{
  "n_layer": 13,
  "d_model": 896,
  "n_head": 7,
  "n_kv_head": 7,
  "head_dim": 128,
  "d_mlp": 2688,
  "vocab_size": 9159,
  "activation": "tanh_gelu",
  "norm": "layernorm",
  "norm_place": "pre",
  "norm_eps": 1e-05,
  "positions": "rope",
  "rope_base": 10000.0,
  "rope_fraction": 0.75,
  "qk_norm": false,
  "attn_scale": 0.0884,
  "bias": "none",
  "tie_embeddings": false,
  "parallel_block": true,
  "init": "normal",
  "init_std_qkv": 0.0172,
  "init_std_o": 0.0172,
  "init_std_up": 0.0172,
  "init_std_down": 0.0,
  "optimizer": "muon_variant",
  "lr": 0.0123,
  "lr_mult_down": 0.7,
  "beta1": 0.93,
  "lr_head": 0.00393,
  "grad_clip": 1.0,
  "warmup_steps": 200,
  "schedule": "wsd",
  "decay_fraction": 0.946,
  "decay_shape": "linear",
  "final_lr_fraction": 0.0,
  "batch_tokens": 131072,
  "seq_len": 512,
  "doc_mask": true,
  "train_tokens": 901000000,
  "steps": 6875,
  "dataset": "wikipedia_en"
}
MLP neurons of a small language model. Each row is named by its layer, matrix (down: output weights) and neuron, and shows model dimensions 608-735. Each number is 500 + 25 x the weight over its row's rms, rounded and kept within 0 to 999. Numbers have three digits each.
After each neuron's rows, "raises" lists the tokens whose logits its output raises most directly, leaving later layers aside.

L10.down1678:510497554502487514523475504510496521478508543489511518482478498506488505490513473504439508517480510542505478483523469522497523475497530559425539539484491521466472493538480476503491483519515554476489521500504450481490481498498508514483489497504459519451501480535494492473519519503478501487469447478473492488497531538456489513515478473506547483519441543533475482492421499496505515539519
raises: " trial", " arr", " charge", " murder", " Circuit"

L10.down372:523467481538432452455493529477456490445488460449486516479465477502504515549496516482507493508494441490522510497491463450520517515497510528521510503510500446485490519548504524518452476464514498488489501496510517521526492515548519502500494498469491485504481479465525519481540473502503512513475487487513535521463488475483529501491527565464516500455467516488505509495492503475494466504501
raises: "ality", "atives", "alt", "ally", "isters"

L10.down220:527485504512449502512469520512503521493520511483491516510468508514495554463504516499496530515478486522483500496456504516507477507443473452503504511489505505497500480473486493497510529501550532491509529555507541483510515487483469490485496489530530495526477500449515454484507504520494482446477537441535520472470518515537485455517509480471510511474454469492528534516516503536507473484478
raises: " his", " the", " this", " her", " its"

L10.down1566:524472494501501469509486497505506497508492491500481492478542484519475470495499496509510411433490544540486518501495527500518496485503454480518527515464495518550510466488476497501496508530489478461537497486518493469492478497490513510529507503491504550492466547488512502494503501535498519461555527417520500453476529523498450504504448524532499505457489488527497480493486520515485475537503
raises: " it", " its", " a", " them", " his"

L10.down251:522546472495512543495510470495524517481520448438468503472533544466494512510493503536532504465540482468506499516518446471494483479488493491480483510522516466480498496491483477408476556445496513482530510468522537518490466491535469502491554523463461542472522519471507475492510544486515475482533505466506522511524506522518461483531479494518456507481468479498491512484484511538517461513504
raises: " it", " to", " they", " he", " you"

L10.down1224:504476487513520503507497519472533539484478474480532516468543481509483449519525509479508538461450510468518440493449473522511550491474471487492499529493499485484498497474489540515507539495437498488501518473469471539509471500511471522489504527472499511490493507482493519499533477518494491499480461520459458498525492511482504487511465501505507486481527530501516504513524509491475438504530
raises: "ky", "ories", "ki", "hr", "h"

L10.down2366:489525459501519486501496538440460517477496541461521471494498508479531526494492481512485524502476518527509431468499531501468479506503499482524477552499481513519486497476506522532515468462518525486506470478492492494528456491510497525525531507499480530443479524541499507469533469451515540513506468509504496521517511509537530460483495491512546485510512516485482516492487492515516499484521
raises: "eton", "eb", "ec", "et", "eman"

L10.down2052:485459482515511519492456502525472497546496495500473476475530468482518533495498508491507488456465521506516501582463489521581451502515481510527480485513482536524520474482541515465566514535490464481512509498452513474467483499473507494511517521520428489522463473510497510482503501470469512502503553495483482470473544524516468475463484489489539499518470507497531532502551538493524506496492
raises: " its", " each", " these", " it", " more"

L10.down703:492509485463498480499503468454435496479504494518474473514537499490450466500483506521535551468484540522484475452520486469460460516506499476479499489497454539522501532516497505504522505519513535493518463515517527542495494463511480458495538494509507449514480513531532559500527506502457497469492530497521451461528479459492504481474503502505528510505500474507458555498495501514500491508511
raises: "are", "erts", "vel", "its", "uk"

L10.down562:491445518488491500505492530502501477427514470544513478430530485523533521476483487499486479508531481481505508561527496466499490546500491490523544510520495508482482521520530489510525524464535484519479479495501499503461497529499499528477473489528516508486505476515493500483456511521507499503518514557543509511541468536521477487531501478478496525483493527509521501449454436478472488459490
raises: " respons", " responsible", " positions", "r", " Rank"

L10.down1839:522453510486514516534515522483518491509473513502494560525541503541509509484494510493494522484509527485471452440502528510524514487482521501473475465512524466509502498478503529528501500518500499463499472533530498496501504527514485480464487514490510517486528533520448412531476515496489499499496504492459486532501460479506494503482482496510496527520533517516509536420483527502485482522499
raises: " play", " plays", " critic", " stories", " writer"

L10.down282:487470478513521518483442491480507523504495466494483488518468502472523503526432484538514477454483502512497509479480439484469507485509519470486458507502471526532486490485517535484467518441497521488494487526475534441452488519502534477499551464513521487547472461486469487531479527513498534482473472506510490444558517476508464470479538493502543490489502522514493472521510516484474497457553
raises: "han", "hn", "h", "hu", "ho"

L10.down1997:495513441585479509547515497530522496489506463513489505462449519497478503546511526495490561500491524452483497523488473496527505504521481431474493504493513494447518533559465485525536503483498518506507481473477520523479508558513520527491468507549538509522493498486495462463479526483496489454525485479493463499484513512443460494462493449495557488531507502554482501473543531450498508524520
raises: " was", " has", " is", " does", " follows"

L10.down1413:548508482488510505488498488506461509497470458449497503523525487480496439467498474502480468484511468460433511485509475495518511515549462487502496521514505470478460441492484484525516492501491507491527495460504510513491454487480511484491484522513484470471470510529489523502490453499552509495511522457529492488494500514445471493485498441480503483492468473536522525451515508502555475485496
raises: " they", " there", " it", " she", " times"

L10.down167:486493437507555502518511511522478487522509447508519465470468498482513521496473473488543529489476450507480505482485475522465472480487505502488513500495512474499466498489502498474532508503508460484493508483477485480480476506471513519500491485439506486467484529503542498512502490508482460496522477508490467513498524471519517540540537468538503484478479486549522498486493492466487548478521
raises: "ures", "us", "ur", "ura", "ure"

L10.down1385:470504508482574539486497512485505514493462504476506476488487472467516499505523510482527526497461508494496465506512561492465536491491474485478497563508499509515479510503465511496499489497541504488540465520526510539485495494506538527496504488500478516517480538490510501466472526535515502486511469528495500544481484514493517495497492489475501563502497493539495504493475508489536482552473
raises: " to", "’", "'", " launch", " use"

L10.down1498:497540515455553472509521521520467488515482505490516451475481466488478536494508487509513549468448471494489496493436531524521492537460493478504474457511523484490500520545521497468480528498503484463506497482508504452435525482462530541540494499504459498503510483484512534510481533498482467506486520497499461516514508526517481523528483506532483492552508502519528515474523479471484531504503
raises: "ec", "te", "ene", "fer", "k"

L10.down1950:554476508536469541499504517509492469549538487513518497506484516494517504536504519514490488473491487513473500544476557505490529508547517478508531481491506484532470475537505476528500505498533520483475479525487496528508500509490505465513461444540498462459471525468466498498513489454473502474433519525481522488564519507489503539473491505521509510485480499522477493492523454477497500492538
raises: ",", " is", " are", " was", " has"

L10.down1202:512492526490512500502484515484565484479473477520508503486536492486511469460488508477515456490426461509425518526485511502477549507520452514468489496506490531502496473513473504447518542483525479475522473494485557495531463489489493466496516498530470505479482483518514484485484510512492498511510489370504484485548508517478511465477474456528458517500503518509521497488472509497501486509474
raises: " they", " she", " \"", " there", " this"

L10.down471:512519454486517501482477496509478534462507502484457486542488509478469484492495548466536465482449482517503507469525544485498507488564460485502490521498495511483500472555447528515499513479516505552487502498526488519495501503499525523488495498535486465520477462540499472540477503468461530484463468538470488492461478551496507461484506504470493530494542498465483540517499523488522512492502
raises: " \"", " '", " “", "sis", "ounder"

L10.down1035:547457510477479469494497541526522522511498444505487481491452477519470530517512440530509467465515509486516487482468507483499550503493496488482487506524486516495429508505481499503503535525467444510492518506459475499557499463488527478497477465467509509521502513513487450527484467464540518464498493484499541546550488457480481522485503475519534525459544540510476477494513485508447491482500
raises: " leading", " one", " oldest", " ranked", " among"

L10.down814:454459479476476462514513499525499521458473499496501452488502496502471504519488524467525494463480544533518503548501543526527512513485473485510551501481516523509466554478513485467501469484496518517503512543504497489519450491505471510475489533503524483526493517496514473457506509479559502507474494499533486505487507516492516460524497496499475531454480508531528531473506464525512513517495
raises: " another", " their", " her", " his", " again"

L10.down1117:475531427494471505488507483499477525504462507508514493492535497509521502533481483451533526502533502511487454520495508518484480487490518482493464472486496499490479471522508465494483502495480495520496521471490509511467500461520498503499447527486508495494496504521478512497492475483475500479512502527497501486478475491503483466492493548498522544471456484564491516496544461468426506521504
raises: " was", " had", " has", " did", " saw"

L10.down2580:489522489484559490521484542481493498500507512530543500499519525524509466516524510485531531510505486501504497512480498493479508481492499494502509478544458508526515488498528485498520500524520496531480512520492484497505494510466504494500543423498497530482486478512494492504483533542510496512513486502490517507521503528488472457523523471514551457506521460531497516493490515507467510547491
raises: " left", " right", " front", " upper", " side"

L10.down583:469448538466464483511465473487543485470491509439486527529485549494513500524444505511469499509497523493437478468515488507490492475473539548513492486509475487475532491499505487498528507460471536464497494533482427521461517531480526516448529517455549494514509485518478542491540482499486515495501450498496503447542487492450488530516501508516538502492456523495505440463467520470492471510538
raises: " bomb", " kill", " shoot", " killing", " attacked"

L10.down1707:511514495498530506509489495518507501519453511518462508548495475534462505474451466507496477486473461502524506544508494457523508495539510510498497476484476554516486471544445499537551471489488561468497532519518525453458509478521479496532494545497476478518484510503496528500506499512503457517522482467501488464495487521478526501501481555518470501479486504573484493495497537525488497481493
raises: "ez", "room", "ery", "s", "ress"

L10.down800:498534535530522461525490509515485525497480464489521484534455551510468505468506517462547468501512520492454488474496525510484529505490499435476500520532518484498537512572515490523553511508537466488448488482465531459494507495563509532472563513500495527488538507454469474488555488523451498491472480549483511457498488537472480520521484463478532481503481484515461459496462514439512469511460
raises: " professor", " Professor", " Assistant", " Director", " mayor"

L10.down1313:501447507522508540488482507512482532516522534477494486526543533513485550526503469456549472486429490464501465481475499522489481456472494499519499435497475493501499527504518469510524512574520522477492488485458515535475487465469491478473541546527493513542525510487522536509476489486499516498514496510493540465520525472454427478509490541476495482517507491479540493503523488529460496468467
raises: "iv", "if", "uc", "ep", "ify"

L10.down206:494517497484459505512492503486518532519527471503504466503512473483481491522497499538522517474484516502494515486488504466529493491529495488456481494507469525506454570453461532517528454499466491535505490531509493559444486520538538517484519494484479507526488506515513527511490471511473485520484497506460553461524467527508457498476556470504466560471481503538471474528517457477534557481465
raises: "'", "’", "',", "w", "'\n"

L10.down2463:500487501487491460508493518552453466504493525491519561504516497520528548475497463485526528476482473516477525496506504485509503505505514480529501448498469506495498513465521497524488501515506520545529450468505526524516462513468486482525557507473508460548502545481507485500497528496504517470481499533483577529491520486515470493484461502462486482499521497509503549492474485504519483515479
raises: "1", "2", "ig", "4", "3"

L10.down2455:489501465517494452487508511512541499497477491499495480489478487484480498496503515481504471499507495486507481505491518515475540460477535474479506512483468502494485535557429501539518527479509482496520554419545515508529521509476518430501464510504485518484506473517491456513491463495468490512500515495471509514477482513482476512440450466524451527484523485531513476533486492524508509470492
raises: "|", " accept", " Mean", "Man", "|---|---|\n"

L10.down1199:545508493569500493486523478482561512482490497506509530476513510514500492498474486553477502480507498476503469516510532492496515480524546485481518500521441506511514515514478528508494477472505554492468503534530475521480529475524467532511477505503508467480498512486486480489468458466488514512463429493491488536505492477501528475472482521510512477494502497548472444469571493450492499512456
raises: " acts", " houses", " uses", " remains", " serves"

L10.down575:528547542492520494483446499516444465515470506477471526489497485542477531535478500486547479524524497467481469493509524455537494479493504525518498488464505521512511501516500470510470507494512461526495474463492519531508472464520495487528500483577478491502553464438507487473487492501543481491448509506539481525525478516498490515486491488477495500518553492459507530522502491493483514492472
raises: "es", "erson", "ett", "er", "ers"

L10.down2501:502486484488523496484437516543495506487540490474492514486458532497529500476462554497554473454481498548499518502511532444463481508504473504488465484474473522521523446500487517544539497507514535508565480528463497480511514523486512499512525458484526516531482459487471505522495492505537528474511463483498477518502491485486515511497446482478460493503495505550518498485459520433510506510531
raises: " quickly", " before", " against", " well", " again"